From a checkpoint of a small transformer trained on Wikipedia: vocabulary 2048, a variant of Adam for these matrices.
MLP neurons of a small language model. Each row is named by its layer, matrix (gate and up: input weights; down: output weights) and neuron, and shows model dimensions 128-255. Each number is 128 + 32 x the weight over its row's rms, rounded and kept within 0 to 255. Numbers have three digits each. A neuron's up and down rows have the sign that makes its largest values positive.
Before each neuron's rows, "fires after" lists the tokens most often just before its 100 highest values on Wikipedia text that the model never trained on; "fires before" lists the tokens most often just after its 100 highest values on Wikipedia text that the model never trained on. A number after a token or word is its count.

fires after: " =" 35, "." 18, "===" 17, "==" 15, "\n" 6
fires before: "\n" 75, "-" 5, "=" 4
L10.gate964:129153144097126157135127107169134142134100100117146108172147099072128171179114105111053110138071110140151122140101140059110156139087160096084090158120148153164093078143155142118141109108141123113161136177069181139136118127127159139114065161117115125095149135129139081086195150148136105162137104120132150122114151121162160140160159050172170099120200179159148131192133135077123101121106
L10.up964:127101089131163079127153098122138193159142115163135169107112105131149108115151137168114101093123135136135155176142137180123168120160145057117154147096110151104143106135067164158065125156111098114225173161193143145112116151154099038079147123118130162112137095175091087111104097111092143082072123104150169098128131142140168160164152192119124138142159139168150094178095166114203118162119
L10.down964:129136122093108149112100159106086000130166133142098091109144211129124166126173129170179102123148132142146098102157134155130116120132082117153147158178120141134167116110102111147118115110136172096160135076169145103124112140087128137141085119126099155130188118131174119125142151086111097155142125153147138107153144129127141068124126113116121155121152108066120158146046138140110161139126

fires after: "act" 20, " C" 10, "est" 8, " L" 7, " c" 4, " D" 4
fires before: "ing" 15, "al" 12, "il" 11, "ities" 10, "ity" 8, "ers" 6
L2.gate223:114137107218065113103122157122165086139179046211075184191117125172062121131093060136147110124123107141163122121108144204122172095212158170096131076152120126205102148071072160145109125079164143144098113131185103128110192177094127141137099130133155095182148143132099099166152151126092103120135103092118130076106125104096171157161135107147119112108151075067089087149135142081091114069145
L2.up223:099146116189082122147118144134155150132169112206091125159156122154111142124087109070211136102151125097135158136061149208159204135184136144164118161136138103125113177097073170136091126104169096146071074150102080115117199114057141125111101092154130192167135107165085112121146123059114099137130070109097097133134114175068141149125119064222128181101112041062110101114117162115083134137126
L2.down223:074150149191039134136131193094134118136158116247064151160116130124068088115078075135138107116156123063138082087088148180142144106180140179097096087171131109160103146123123151135114114114128085126105094150147112087109211130115108119099131071157104117165127142139073103108157142126138131107174110071100114058140154175047173147181103085126113229100149099092098089113116147090130089079185

fires after: " " 96
fires before: "mp" 16, "le" 15, "ri" 11, "il" 7, "e" 5, "ach" 5
L2.gate1156:173135123164120110117171130168146122082080115154083159145090164113137101115156096120166058128125121182120155106099112135111164105101210133083166161152081151147213095104120102146176157097136111146132112132134160087043090192173122103115162104105166055194134154188098143168145164148137062107138126129148134151094133061178100122213122128110141107131113120141171099112150147115118156154132
L2.up1156:105090100128127110153121154126144137088136114124122128222141117095088085175151099050123158140138129082145173186062152217114126162146090127167094139122101091129077184122102175171124079153140098190109116095079121078061129086145130135167122091098177125181175103138123118152109158167095166100202136143184116089107121158145147130129103094125088128106100091192167133117121094112099132194112
L2.down1156:104142051114132113104085199144100099075138127148134090167143121057055116202205154100159109100133136130126138131083104108098100164102111115119115177134102150127054127046099141139124121153116090189138168132125072098132168102105153098154075111160137103183210121122125096124151124139117148111170155185143117114043164141158166186136102105117061098145116134113112127118161100074171117073131

fires after: " " 86, " (" 7, " \"" 5
fires before: "ar" 14, "le" 9, "mp" 8, "lect" 8, "con" 7, "ight" 6
L2.gate1000:152178100152107110125143159155129104070094121170054151107128123199095146118144134173103091159126151154178183135116082031122103136104169141090159120143158150099143099119099094152162125120117162116093135107108125151111095221102117175109080134065111142148150128137113128190128079135122136079133129158179180113136156113085101143128160145136190104098124133119138120119166176116101187142160
L2.up1000:109172148141112088105127129120124124147125170144130172187156166181025126103125134178068194106086149132097153056158032127116139098095084159139109102127081145084145166158130096102128164128126170191172151115171084138091111137079104165116132091063120124141104161106108124121111143150134121105181100137164089106149122142100122145147150148118155188110132077115126119183202158134120157128163
L2.down1000:121125108140173083027122109105167153122124130159128146130191146138108147171107105135147159065081124079131071099151088155119126148080153164115164115126144128149150130190138166141118175082146117180137112149148074156101114117082142105154118133110096145120107177150139123105149132088152129100098100176108144187121129135152128133150157118144119160107111095112145095169124129112126100065190

fires after: " |" 34, "." 17
fires before: " |" 39, "." 24, "," 4, "%" 4
L2.gate1050:127116167131176096056132136148127013120089140160096144135102159082152149146136066137078083115115152126153129108148172158167128123150100112148127121120130090132156149104127076085121102170134100126092085083107066130120117134133171159104072129090080119111108120133123122122140130171124104169111106111140084185119182092121096091162100121179134143150137097136132157088098101148107161134114
L2.up1050:135097180125128105097123204145160133155081128152070139107056174065132127078128094165079101106111174074168109102142091142162163031146086170152119146087160095139138135139126117110141088175149109117140074145129089125147128125145178157088103118087136159151107134103134106076086103146143153219127108137128086169133135160102043179149103202117096216170141076068125100102042122181180109128121
L2.down1050:107142088132132133195132155111112255148115155090126136092158112155115119112126188128093162108162109100074090123114092124136113148108165130118135140163128146110135127134150195162114141103135127140136150139157146127130127056140097147123145150154184155129135151116145114128096123110122151109158172193129149108144086154122141154096176160096112126104129146146085111159162141117153050162122

fires after: "." 72, " (" 4
fires before: "%" 28, " (" 12, ")" 10, " m" 8, " " 6, " in" 4
L12.gate887:147081111087110112092137092113138112121166118068128185184110110163059110199130144135164140157107145108102116109152133132160105130189156112066075123096107125088185178136132157141107150104120157150109101136168113108089152163109121109107170110133109081191071141105169165147160124108184091095132157084111126107120168079110136126138141141124155070138111098108151172136133145085115146150148
L12.up887:104108129050119113118092133154104122135113137137094131203107137120083091110094139155150156149114160090101103093101134172216129161081140164085081138062156163138141113105122155120102153182152138125170096130124180084083143127091062122131177141139068122134151120125084185141103143136110130107140231136146123183112138130148130115157152104172130079162165143174115162093147148117135117133073
L12.down887:110162128119101184128103139146126139090090214117100153164077125168096131071088117101145125101139142150115095131148127106158141140136129118158177108165129118124123138109122107094146143162143088074129158144112108144149113180143090106153109115165098151108101157191085150188119162137154086122155152144143079109079092084029157142129089097155121185178118100116209096093145121154159119111144

fires after: "\n" 45, "." 13, " =" 10
fires before: "\n" 24, "-" 11, "The" 7, "B" 7, "T" 4
L2.gate1010:049104121135174148112136145135151129164130199117138153107143114147086166168074136110144099188142089062111124148156115116122086126111125162123073092131016173093129129153135183117085167148216166098143122096127134049105097138096201122146144075190092177129143164145132117138153091098106084178148096153112094140128078155102142099098107112098106142181059116137093079117129122125121127086116
L2.up1010:127137231134134125192153191164141118129168171115093152150117096141093188139103081119139112103194122087110107162149063176169137125107144167089173119132089170127124135066158071125123103069164154183143107088091138143121133120084138168165083204167119144175140131157089122098143091092153162204099129135119167130079128153169126128143123185085076177080156149124134059138172134104107129086092
L2.down1010:155155104199161135057155103143121140145124106149131137112113154082135156195146116138140089121096083177131153117127148151133162162105098121101135139169177139111139118168138177114145200161103072104168149177115073154138171093113145104149107096072140128126110109107071143117128154159109156125094100089083102160136133166104137137126164140137139072128159134080138147134105095110110140130122

fires after: " " 85, " sp" 4
fires before: "le" 15, "mp" 11, "cur" 10, "d" 6, "ach" 5, "ch" 5
L2.gate92:150168126124137107090109110156138119080093084123145142148130121144174169135134149122141113194159104138113155186115106114153102099111131098104137187143072124092154076120079124175186151146117127161186061123108116098129143207136090166152112157070189128143171120107104117145097141115106104110143080163182167163126131112160094131110171157118157078137091138125144147155135161119069170134109
L2.up92:161081106099146161125183143112144148146146143134103081138131149163107146138176120164132127096087160169198076142132066194155131142149101083146098101212168173105113092176145106159126102142091188053121112116144116158126144144229126134149135123079120067147159167226134149076145193077141138130081209097138164104060138104178160108107165137133163121146165104155152125075065086135172111139191
L2.down92:159082136058133183125157149175148143121116134076129149139144158106126101140117135151161132147114117163123115153124059163138146083129111113163119074197139108107125116076122127135158122121140200099126193100164129170107166139140090151122119069129111113148146213141094128082173123114135133121130173194100148116054105115175144115131085145088140088120172100162173132056081130137136127086170

fires after: "," 25, "." 16, " An" 9, "–" 5, "ack" 5
fires before: " |" 24, "les" 9, "round" 8, "4" 5, "7" 5, "2" 4
L10.gate1006:074113104159077111144056088161127069131124107133103119127074144123133106127137148149188153176118159121132158173097082131105116094114122149114147152142139160108164138157181145159166082071125104141110103166139169109073107127141110106158136116143155121164125129100131123214159082121063069163140116075156198180136114136155108121136127120087117093110096146186161109146132168078144230084129
L10.up1006:116113149128112113137137116144155128106101145144119113117128126122164100114147145109126068136077150133190072149126168120126108170121073078142139132186128134135180134134079079144099111057149149189101177057127131125176141102173111096132111129091117125097186154142070087158076091106105105152209187126147153150161082097092118116107130121107188095157148155203191104128129114063132164162120
L10.down1006:115140135131127097177154112163116089195127201106143171091078152102121147130136112122169119133134155131155089130120147127135082144125182100178141108116084144119114128101130158142122145132121153158081101121122134124116113090176158093186138091157096086115100134138086072098113140123105147133119193126101168114110100145152050143108166145119134155183119126130195099126136160089162114108096

fires after: "|" 20, "---|---|---|---|" 14, "\n" 11, " re" 11, "|---|---|" 6, " " 5
fires before: "\n" 30, "---|---|---|---|" 20, " to" 5, "-" 4, "st" 4
L4.gate897:178110101124137171114142152130142124166107152142111138139159089128146096053108101146122135115107086111153179198140105154125118118121142105151078097096139149160151095131116148192154080134147127153128114140108176137065121106117103087153122140133142154170154114088085129129147106139132110131149144112069135119106130151094156115111137135059092138115146171142153145095059084135145122134163
L4.up897:174152117128126148099099113119142120149135165115153146160125140154126094140120127099134126098131163134111135193116083200190145134158182107128116086120141115135079096105104143215134072113148184132091152139058157096086110167160155147112108174154104152199204081101122123105184097162150100113126121145097156132096164134184135086113091120171120157137142171106100137145065086128160145082159
L4.down897:132110127132109150142140141124114101206092137087196168138151130141091109100117147084125112091122116099128095209149146124107171106124145121171074153107130130162173100141109129164088107096116089154109103164167101142113054149095104036142113063117161143157122140132079108143136155119135123095129102160089158121093151116093086074102112116089073195145158156124095070164075136188143166097119

fires after: "\n" 23, "|" 20, "---|---|---|---|" 14, "|---|---|" 6, "History" 6, "s" 4
fires before: "\n" 62, "---|---|---|---|" 20
L2.gate464:114135082184145121076092098170126113183078117101191130158131126135136107116160083140067167125103068162131176187146127123189154132152180060143128135112179130117110085123168127137101140122110130171156169160112144080100088052123119118143141089140140077181154153135078114154173110145116110088110155101098176122132085097119198040110118116123168145096160147200088147168084098177143208130098
L2.up464:164105027214128149092104125166133130171069128116163151119127113128158082101148102116089133135128085154129159202169097087157146099188189092173106129148130082107097107114147147151112109101123162170157145131115146063119120079118094135146129100170153087209161118108097101168195163098106062119147144117088211151088071078134175105136081130075086170091138087117074143165081122154143158125073
L2.down464:165147112125116111118101149127114184209118152112118156122135127140132120086137119142098160122112106084092152156145147076132132118145158118128106114150140111108138087127136187121134107101125173154167118152111124135121070114138106097155114143110164123181131111128120114168150110133097148144124133164085187150141084095083113127115103114095049246112137168138076082156089160153171170119083

fires after: " re" 28, "." 17, "\n" 17, "con" 11, " " 7, "re" 6
fires before: "\n" 20, "ic" 7, "ive" 7, "==" 7, "st" 6, "iv" 4
L2.gate903:121070135132037127125134172079122156159073122131138153076188119118163103120073122106163109120092193110190153157122134136118096128082116139059152108126138096095085091144090136147084125123147161205112142157132136136182146101118132134076115110113184140186167124150104125124062038142131158155207160131021080134137108100098114139136220083167102139104130103124166082147162125141132097168125
L2.up903:077107154123086102074154159090080129134050136101097134100186068192121132146126123085141088129051176152139100112121161135123087157120125104053130131132148150116077102094092098153117171091116169188111137160156119149157119126114094142102112189103158110143087105165179146144065096119156188111172189156108109121162140127109137144120217154123135137130137137095116110118186105123131133156137
L2.down903:131152136152180133107115102139120255126173141126150129173150118121146141135133149096133120163144125145118123129102094154131115097169133086148088113154146137163110160133128140141124077135150109111140115164114142111095117125127114181155140095161105157108104109101095084138142153134084127127087138084147157120113163144122147108138168145143119154155145121160118136131138168102108082153125

fires after: " 19" 36, " March" 9, "," 9, " May" 7, " February" 6, " January" 6
fires before: "," 21, "\n" 19, "." 10, ")" 9, " |" 7, " –" 5
L10.gate1245:186205190113130097104156124158174104154133068144129151135198101069122143121129117135194161154192082102166150074149134115148115154072103153103174095136159144132175162119107173166088143118146095147107129133139137140125144140082127167117167111189113086151085101092166128212118161128069065103104092107076126112146228137137077109125111139129080130101198117161184130155178133157163124126113
L10.up1245:146088180221146160162142081185086127135145123046120091136102080111119069154176156092140126163174113162078103127164133112131091095171144124119124192137138077158166160167116201085130142169140141170136120161091169110107129151113121172168163174115139151139146101109104098154179064137166076136110167152112143117128130099071122168115139059086177131128106147225170133096106108109112095147162
L10.down1245:087137132110076091098115135116120235144148152161138127189180135105133083180165141130153189154117142152122107110100067163156168143024079097086119101098081114138126133120096137102135137121089175086189150069119147147069121081098127200119110131081127118098173126132121167147115118149122112093130095101136134132132136147066144090155126102102172101111107183131139167076073183099137113166182

fires after: "act" 20, " C" 10, "b" 10, "est" 8, "er" 7, " L" 7
fires before: "ing" 13, "il" 11, "ities" 10, "ity" 8, "al" 8, "ers" 6
L2.gate754:132110134169178165113168140157121180077116115159064111103124101071107131118113112132156094125119054143207117067158129174125127151110151169135168123058170096138153169185127119138147140133142123104138092113153091101100150131103194153163139145079101151109113143173084115100115115097103098168095089083080092100097122154205135146126140120132145124143121074132109154052107149072141131128171
L2.up754:126174154147158136151166145152159118139121082138048125102134149161091124145145149131160136107125162151204112169176160138140135123169166155099086071118179087155107183167118169110179116098101191115111152106121138133159118183076142119085098127100132135118148158130159128143149173116178071129112150147089159131095168157189143088091123102085139117099150127104115121080078084039176081069231
L2.down754:122123152125134149125177162139058059109130080139165114164111097164122130127065123072152120113139153106086134128124156085119162101136143171135117129138152095119165135110123196191161122157087128138094119091145200126092169129128095195099196125114075142150141122141083091129126121158064169106119069096137140104121109160089123103104116113145129123123173069093126183087113178107145108142119

fires after: " " 95
fires before: "le" 19, "mp" 11, "les" 6, "e" 5, "ach" 5, "me" 5
L2.gate746:131124138117089164081112132147111129137135083090151148162148106112148092164165119116133104127130154160092138164095121083150161104146156186071139145146070122149180072146126095189161145105119155097082091130105157141126089121123129087115132164171137066102162131117126092156155144137106090107107120129240120167127158070186171104119172100111210074121144139115200173117147099159079158103125
L2.up746:141078126197112079157118210133142175061121146161143153147112154150143165112143094130129166083127111129158122110134122161140107137087036146111133124161150183137113123089113090074124086087132125094112133141171092020039120106152180173143161097102171143144106139148070153105150098161073170155177150162101184142086140152111114117127155123192115179165138129114115105169150152122117100157083
L2.down746:094108141132090116134142197169099163060126157146127092136159149169090145122154111112170152091153173122172108121044123163147104140135057090115116157099156130111101087055097132083123084104080165111090148111178121122093193091175162164145135076132145162162193144091145142150117100159124157197167221194097195157119173171107127079128132153121144128179103106174110044195165154105124116120089

fires after: "===" 40, "==" 21, "---|---|---|---|" 14, "====" 10, " ==" 8
fires before: "\n" 46, "-" 18, "The" 8, "---|---|---|---|" 6, "In" 5, "M" 4
L8.gate1057:151161106178152124130130071186106140139140099107209096161167137108127129132136167139127184167074114142125121147145147122181154111119129133131109099102104136149153161098094095155166112121119136110192123172082156094113056090114108118148134134206150105158160178118137155115133105153091103143122146133137255077093156126160144135105087108187118100118127125146123106170107102144159110075092
L8.up1057:142161136191127129105114104169159154184091120067130155150142136130116130159166138101113127122103077067107114177187184081173141139176103089088131130117173101170123120080114094133158105125144084126130152167062147134148106063138170161096121114170143099161132136134147134127142087184074157181115116078156179135123175118157192129154101079164074124108191058174135154090096079151133132134106
L8.down1057:148129113131095131170106143161162214148118160062126117172148097092104200160124152131143134164129081137102071181115113123159118123169140145144105161138116159177139133084127126183137100137165163116181158147147181110125108109126095126143115131197150137178164166082094125095121136154095135169140114104141161110154156093114196159124131122125111196163149149128132133161087138096164133144138

fires after: "ne" 26, " Lo" 22, " lo" 11, "te" 7, " Ne" 5, " Te" 5
fires before: "s" 24, "t" 14, "er" 12, " An" 8, "ed" 4
L8.gate858:071169065100118154095131142160117159121171173122143163156126100126116163097145134121095139184134140194106119071099115158108076118125158140090053152075126160096138078170158134114137126151114110132116151151173151140146099123163116105096167106118076071141117144163171141128136099127072127157101088122128135121191103163128099144103140127107193100100093225151092145158111174110130133129176
L8.up858:094142123164142178111163148135123166096149116135148113154130122117116089134140148146173125128132152111103140072155119150091138126219109206120105106152120113122111059098143096140046184109073138136136115109107108097206113130162147144136122142127106155074147136142204124159163129125103120069105117149133132060127103100108105132116136154126138136126138112120071126112135144170107117127110
L8.down858:151126121100213083146158171105086092075104126058122096162105158149185077187143133235072130121120127107155110150093131120115085116134213150107143159086082043152151088151146129138094180076073134117138134035129128139117067102094138137125195139062157170122181112098182106165134111124128090113052149147146122123073155155088135182158130154097108125095179142134062159125149141149133152149129

fires after: " " 41, " f" 14, " c" 12, " pro" 10, " con" 6
fires before: "le" 17, "mp" 14, "e" 13, "ur" 6, "ct" 5, "ure" 5
L2.gate439:147120123120123146159122103094120170112096179096126158080134138141175079133154097172188066152083101166165095153085122169146094125118181070086116142164125102135168113129122141139100143087083147137122102134119085127111073233103114166080134138179174128138184151146122117160131115076165130115122083146133124090145158077152122149077202110099161134117188121168118154127128108102189181129101
L2.up439:209142155161130166160061147167137130119181147138117103136119213076146163134119151149168090146094150104173133057137129195139139147109072112148142125083138176111112107077086137181098066094151116162158144067135136167092132177114132152127092083107070166125140061143120084142104140124060091128143121142079175136168162086118139140114135123129170132123043099122163140183148110092157071062146
L2.down439:104108120141149207070123124203129087142161088114147110126228160139172100155195103079108197142096172109141174115113040112116162141091150134135176159139130092102138177153096096133122111117179108145161066136146161139094177131125095135189130125147106093170213128157127172172106082158117110068122151122110121158180150139104130135137069100154082114131103074148162092167158180143165149152161

fires after: "\n" 71, "." 21
fires before: "\n" 23, "==" 18, "The" 11, "In" 8, "B" 5, "===" 5
L2.gate295:110072147107086136154145152122136109077071118151100143090130116143146119133129107106096103150129108128087135168111106135148134172193160201122176081186044138152154148126218110087091121131170163185082170147130098141115114100096170139124124125121108138152137123216159101148134038160169130173191103124107096161135094089155130121090133093111121141154136123119122094089140055105115105126149
L2.up295:140115175136078184143156151084114114133112121152087080144150104160087188095150116114139102129136182132114087110178150185150098173143120141078159159133154105107118087099236138152174076163142145172160111182168142149133116131119175163067159140097140154108124084197137159124094072131149171153208120135102069094122055150131168122137145115126133145128162106139106085135132087136144131117148
L2.down295:182168151164149174135152107129140249152191143130124161183117102162146147131128109138159116177122135146139100065119126162166124144153123095039141121189128145119085115131124170138166077207096104071172099137101169138120126185117132143111107089108093163119112138113103105174113124104083147126113110097121126116111140129113136136143194156174105223105187179134100138091132147097162102176115

fires after: " " 53, " a" 7, "-" 6
fires before: "le" 20, "mp" 11, "ch" 5, "ach" 5, "e" 5, "les" 5
L4.gate475:122160094110099094091103152164152086111118089195135150161159170161090108120192115108178155153100117092109134095074152124131085139103120145060145143138147130094137116071124131153177170092060115169091101129180136112095098127115071092137097133119106130189155097130129155114130117170011119086143145072092095132107097122187138145133108127113146112153123159129133168104209047115144082101138
L4.up475:065137173150051172146153124182104145116115094113119113146144096192103128106158120089138099145127128111148099143114192102141094159128092095111060113154132084159120125123115079238103091178171088123050127137154168073131219104140120090148138113135191107202151128166137166168134124147131156162131139100186153154138107135127188103103122108168146141093091165134137123154093113120097137127163
L4.down475:117124124129101155097174165184106141088071060146095149108149127102131115216173117182154138157148130151134092094051082184120155118118135154107091127140110148099089130061117119163159117150123159141100110155178153105105176099139134143110115098126184050190163109177116103165116130151087114143138154169100186134142081111139173121170139088120115200143155143110163120113170138083106095174130

fires after: "|" 20, "---|---|---|---|" 14, "\n" 8, "it" 7, "|---|---|" 6, "u" 6
fires before: "\n" 30, "---|---|---|---|" 20
L2.gate1159:080184104173112110090129134149107085124129119107128152174081063096108131102089152167134163121125100110116160175130164101126147167144152047172135168153151088138161126144153127192122137146128170173183117141137144192122086081139073126103128132129112043223153108207129151185165144101078118143109154160104120115134125083124140106121137126092108119108109167113103131056117097146125143095104
L2.up1159:116125106140149118075104102171108119134133119120162169102167046161144159150141058126097086168140085164151140175147100124151166099147167134152073119119156126145111104141102128121134126141135132103111127151086163097087143148055090110113141133163137147137111110100089092165164155139186080070199102103048181117107127089121145103098077163129131083116148131165048161159125122143126198156122
L2.down1159:108159103176068120046095153132149075118100136092160146110131073123101111109150116139080155123146125115144161152153135048145170131113168065199102134154141106078132115122147127158132141110098134150152108142124154101138113128174117037178121150113103091176136142174130131231181121156135077143149140138106194100087083093131145106134061106068054156155112160163051108151091108099157151100125

fires after: " 19" 47, " 18" 10, " (18" 6, " (19" 5, "or" 4
fires before: " |" 24, " –" 15, ")" 14, " 19" 9, "–19" 6, ":" 5
L12.gate714:084155165166132123050143109130092085108152125099112107170051147102124166111141137121106183117121111198182118176081130118114065118147140163111161060187146127151184133102190093155119134118147206179096149103128136135081115140107134079175206198197089094122132159125212128212128082171094108140131143109143167110110134122192181076130111122108112093135101128183129132126133130154081111158126
L12.up714:106072137126081104147105140101104159123117138181122143235130166179143152101142102133113142129156072128088112119138147167126126127104155182141174122126121151178142117089119071130109100167078111141156121151161083124166164123166139193143114212118144149082171093125098135122111196138124095168103133157211118144171116129119153166181115143136116121190121167156129117157105096147085117173128
L12.down714:156093134103162122141076196095134172157115074145142149134163104096080101101114132139111133176159126136093080097119103179094129098102095127163090152141046120157136107132169128153127115066099111108084181081177174168128157124136114101113129148109110107081133071132139177145118131118096129195126137111138144122120075164127142136118129165128203159154063101110141185079094148074161121106098

fires after: " " 40, "20" 13, "." 10, ":" 6, "–20" 5, "-" 4
fires before: " |" 18, ":" 12, "." 11, ")." 6, ")" 5, "%" 5
L2.gate574:151116147130122093119155147120099141109126164149173137129094145117055114096073107120120067220089136125089096143136138154091103082165109087120096089111116179085165110071106113095176128136190090126124105072122142089140070121093142072114125130102111170114135111113140098154167156207117090075091119143115120161084129165129092128176159128131141158117167151131106151152080149105088112087098
L2.up574:116137212075113064166131166109145161134140140161132115124118174150076055096088147127102091149096163119098048133190110102115109062144159108147153066122093161070137117087109150117146090111173117116161086111120138091123100090135114106109158118134143158102165108115161090150131173176167133080073121133133079150110120128098089143204125128135084167084146141132111120155107150125079091099066
L2.down574:144175075125119145191132196142127087115143142135120135091142084166148121125147192165077121124162114116169111128130094117158149148107136135145140128111161145121119122126108188109100162148151139133159118139123097141136137110133103117129153127171172157130149135140149203150092119115122121111161116174117126141115071176158131129107169113157144137151141119141130153112143174113145124148093

fires after: "act" 20, " C" 13, " comp" 11, "C" 8, " L" 7, " qu" 7
fires before: "ing" 20, "ter" 14, "il" 11, "ities" 10, "ity" 7, "or" 5
L4.gate185:154110103111128136129172138116149063130122152149112145193162140117173097192093115108129205065134119153133109116093171214163070148124170107149149144077150126140162170158122153126142116105154086130147154141116133095105095101093123105133152190139075124100142120151092199094147135124190087169088093114084155105065150083163133143155093101097130045105121105081138153146149100118099144177120
L4.up185:118060095119137102101155137148190110068106046113099144196143155151156148160166102178117113147101131156063039120094161159119224198153143124076115118164126143152120210152108171147183131091119126132152086093124136091125157114170111103143138090123131128103069107133096169051049182138141124100103157146183158153132146206093145128067158154147143123155165095118136129121162149093119150114112
L4.down185:050090091115118127125210215195170091172142134192121136086145149121131139200124115180185115137155080116123065088090152160183137123121119120142200104124088137159087151155146179088190126162130095147171078131149113090178109112071108120154098031121151046136136106120151132093142138156086100139112162080135099143110136145096159117138137145133132131155166108117048126075065121122115090104162

fires after: "\n" 23, " de" 19, "." 10, " " 9, " dis" 5, "|" 5
fires before: "\n" 19, "il" 17, "y" 6, "The" 6, "---|---|---|---|" 5
L2.gate152:071169105158087092068117157198128129162158144100158101137113169117113096164134123180108159138140110139107142139136136097115201133143120135158132098109159086128136117145149164077157099104143131102122067099053137055155131118139131132101117102156151088163153158113096158120135157151131135097101132124113137211058110038126139124188135124105096116153128128125149092158136152158123126126093
L2.up152:169114131134154129113123188161137093134136159153146122138073129103144117104137145161185116165087108134103173184107148110094146122157158108177152110106188129152131088143089097119141125106132102151132123118097158089143057227147117107151106131125169137146133112116091135130145171143142085098107143135160178147066219065151136123179108104155122109123163148116115148108092125124077126101042
L2.down152:146106117194130129125108199150140180189181182082073135168105089097137122109123165158157145118124139096127133199129160132106123134074121156064187119133115114124156091116203131110104118130129088140156100118049171140123122110123135083146100124168128125098135129175145154137165157090136186123119147115123164155147082109131125111148150140132166173116104182092105102136120103156129139095109

fires after: "." 24, "–" 14, ":" 7, " 18" 6, " (19" 4, " 1" 4
fires before: " |" 38, "." 9, "%" 7, ":" 5, ")," 4, " " 4
L2.gate546:156148184123148064116150131161147000100127136170098092140118144082139153127101084127110092186145141136138130089101147163168072187119094133130114122113138125136137155103129099073144137147156117125072103104119127107137111136090161162114108120091078157106122136168110123155138111177122124169081105121124091125137171121112169048172119115178124142131150110124152189107087127095098167098128
L2.up546:167055177062115101142140240092147125167079134174093120108113154110089097064100132189067159132148202099169126098116089108159123094084115149147147115107210124154091092130130123146145126127159129108132078149177106138178123113115157142099166123103150198139168130153126132126045107122134178182125095114098109108105063155082111154153130154084092215158185118032160067119089128165173103137075
L2.down546:096131109092140149173124143091121255185120133117121163101151122165147110112149186135082160088160145080150110131107088120118139152128153119112148137148133136089124113108144207146122137145146098105124146180162140186155123072153088131131122135141162185133162138135142116107097140098121187124168141171151135116136066146104157148128158163120093125129128120104149084120142126124190026192089

fires after: "." 83, "er" 9, "–" 4
fires before: "%" 24, " |" 23, " (" 13, " m" 8, " " 6, " million" 4
L8.gate429:096159031129125126120208099164113138135197093124080114153114134112093112096119143143117147156131112177100142114147116133145079162149102118139108153158161105097162149193126093160106120095126157125143140106131118137061146094141150145173119070069135134108120156125134125157140147212100110119134114118208151039139165145158140164106104122113156086080082163163093094157131123057091112115133
L8.up429:179108159098181124162096093090168134122090138184101063164069096106148128133145167102148088109070101072124126107177169132157078165131095101225132130096149130122153119123064149073116069158197108116148158107070156169159126122090122168135145153103145102125160114139125137144084078126128096127131153123178112145099144119110158179152146163135101097160156095087087094141122117113145108099127
L8.down429:157097060187164107111143089201141091195136131087142155101151116129095082110081142111119108114133090104100139075167113191135155099119055091164139122136084140101146165117098099093063124160126135120087206089118186152086082130111136093124125099079134095115137091172089138158139130136134066110115135123106138106108163143078121136127161103094108074144174145054130119085144084170093106137058

fires after: " " 45, " con" 15, " st" 13, " St" 10, " Or" 5
fires before: "le" 16, "mp" 15, "y" 11, "s" 9, "e" 6, "ach" 5
L2.gate429:107107135155082108126121174179158143102110134101103144106141101164118148164152069110130187191072136177153189119067141074090077103100111068088083105138120126120181070132101139133158110096142138148175140125117113131100125149124135154089121112111175127152115083122201097152137122138125070106131161151112150127131137086151134134151170115113151098063128109155112136151121089080053156139141
L2.up429:088122157141127109120147124131174114112212169121122094154101185136099172155129112162157156066081141133101099138102152159124063145107144121165111111109050152139179201159128122159122112061099126136110176154126100074152123158139152134102119113169099140138164085122129158108132092143129120138049059100163096117151103077132130110132199105150140102099141099157165124198141149142181126119167
L2.down429:060115128114088154121143152116174152089146128163129120179149140159141122160063143124158158136116141177128161131090143125116102146082128140169090126128126154090142149099117174152093116142139134151090152174066130161095093136076149129090091134177101116138167118151151116117130088170160147101102143194127123157147098081096162121164130153149143137084108078121173091184148151112110122145121

fires after: " gr" 15, " lo" 14, " f" 9, " Lo" 8, " cl" 7, " co" 5
fires before: "s" 31, "ing" 6, "u" 5, "in" 4, "ed" 4, "chi" 4
L10.gate642:121171138143121116153168133082184088141117131104158113129108095177162112194136121159094176177126097158114154131171105103066162135155181148168143212128111116164150100107097115090195142152147111154101138182099156104125090125151083116092146065155088131114116170142218193134226124159140089153183135125109095097199148161137161145128117091139129104113159173133144152138118135149100139109083
L10.up642:165070096155103167124128131181163142129183161109139186098131155175116169101147131177115164057121130115147130139154145143112120113114131140111112102173116108154121134135130153186028142116069168075165162100122135118107161106106175144105075126105106168166074125201152106164097131092154145140086102125107118177149077100164111093168149131149141136092154109138051092088162184136167165098135
L10.down642:149101075143130140131127161099120151092124119087105161138133170155163190128121152144067156155099137107137115169163167086074115115136148068096207146136078150162150137112120158090093153126108138148168109167149130131105093109088149181164077126125109158172164150156098213134208127106146100166116161125158101131141085115111177111089133115114069098111100108130166104140194130107138113121122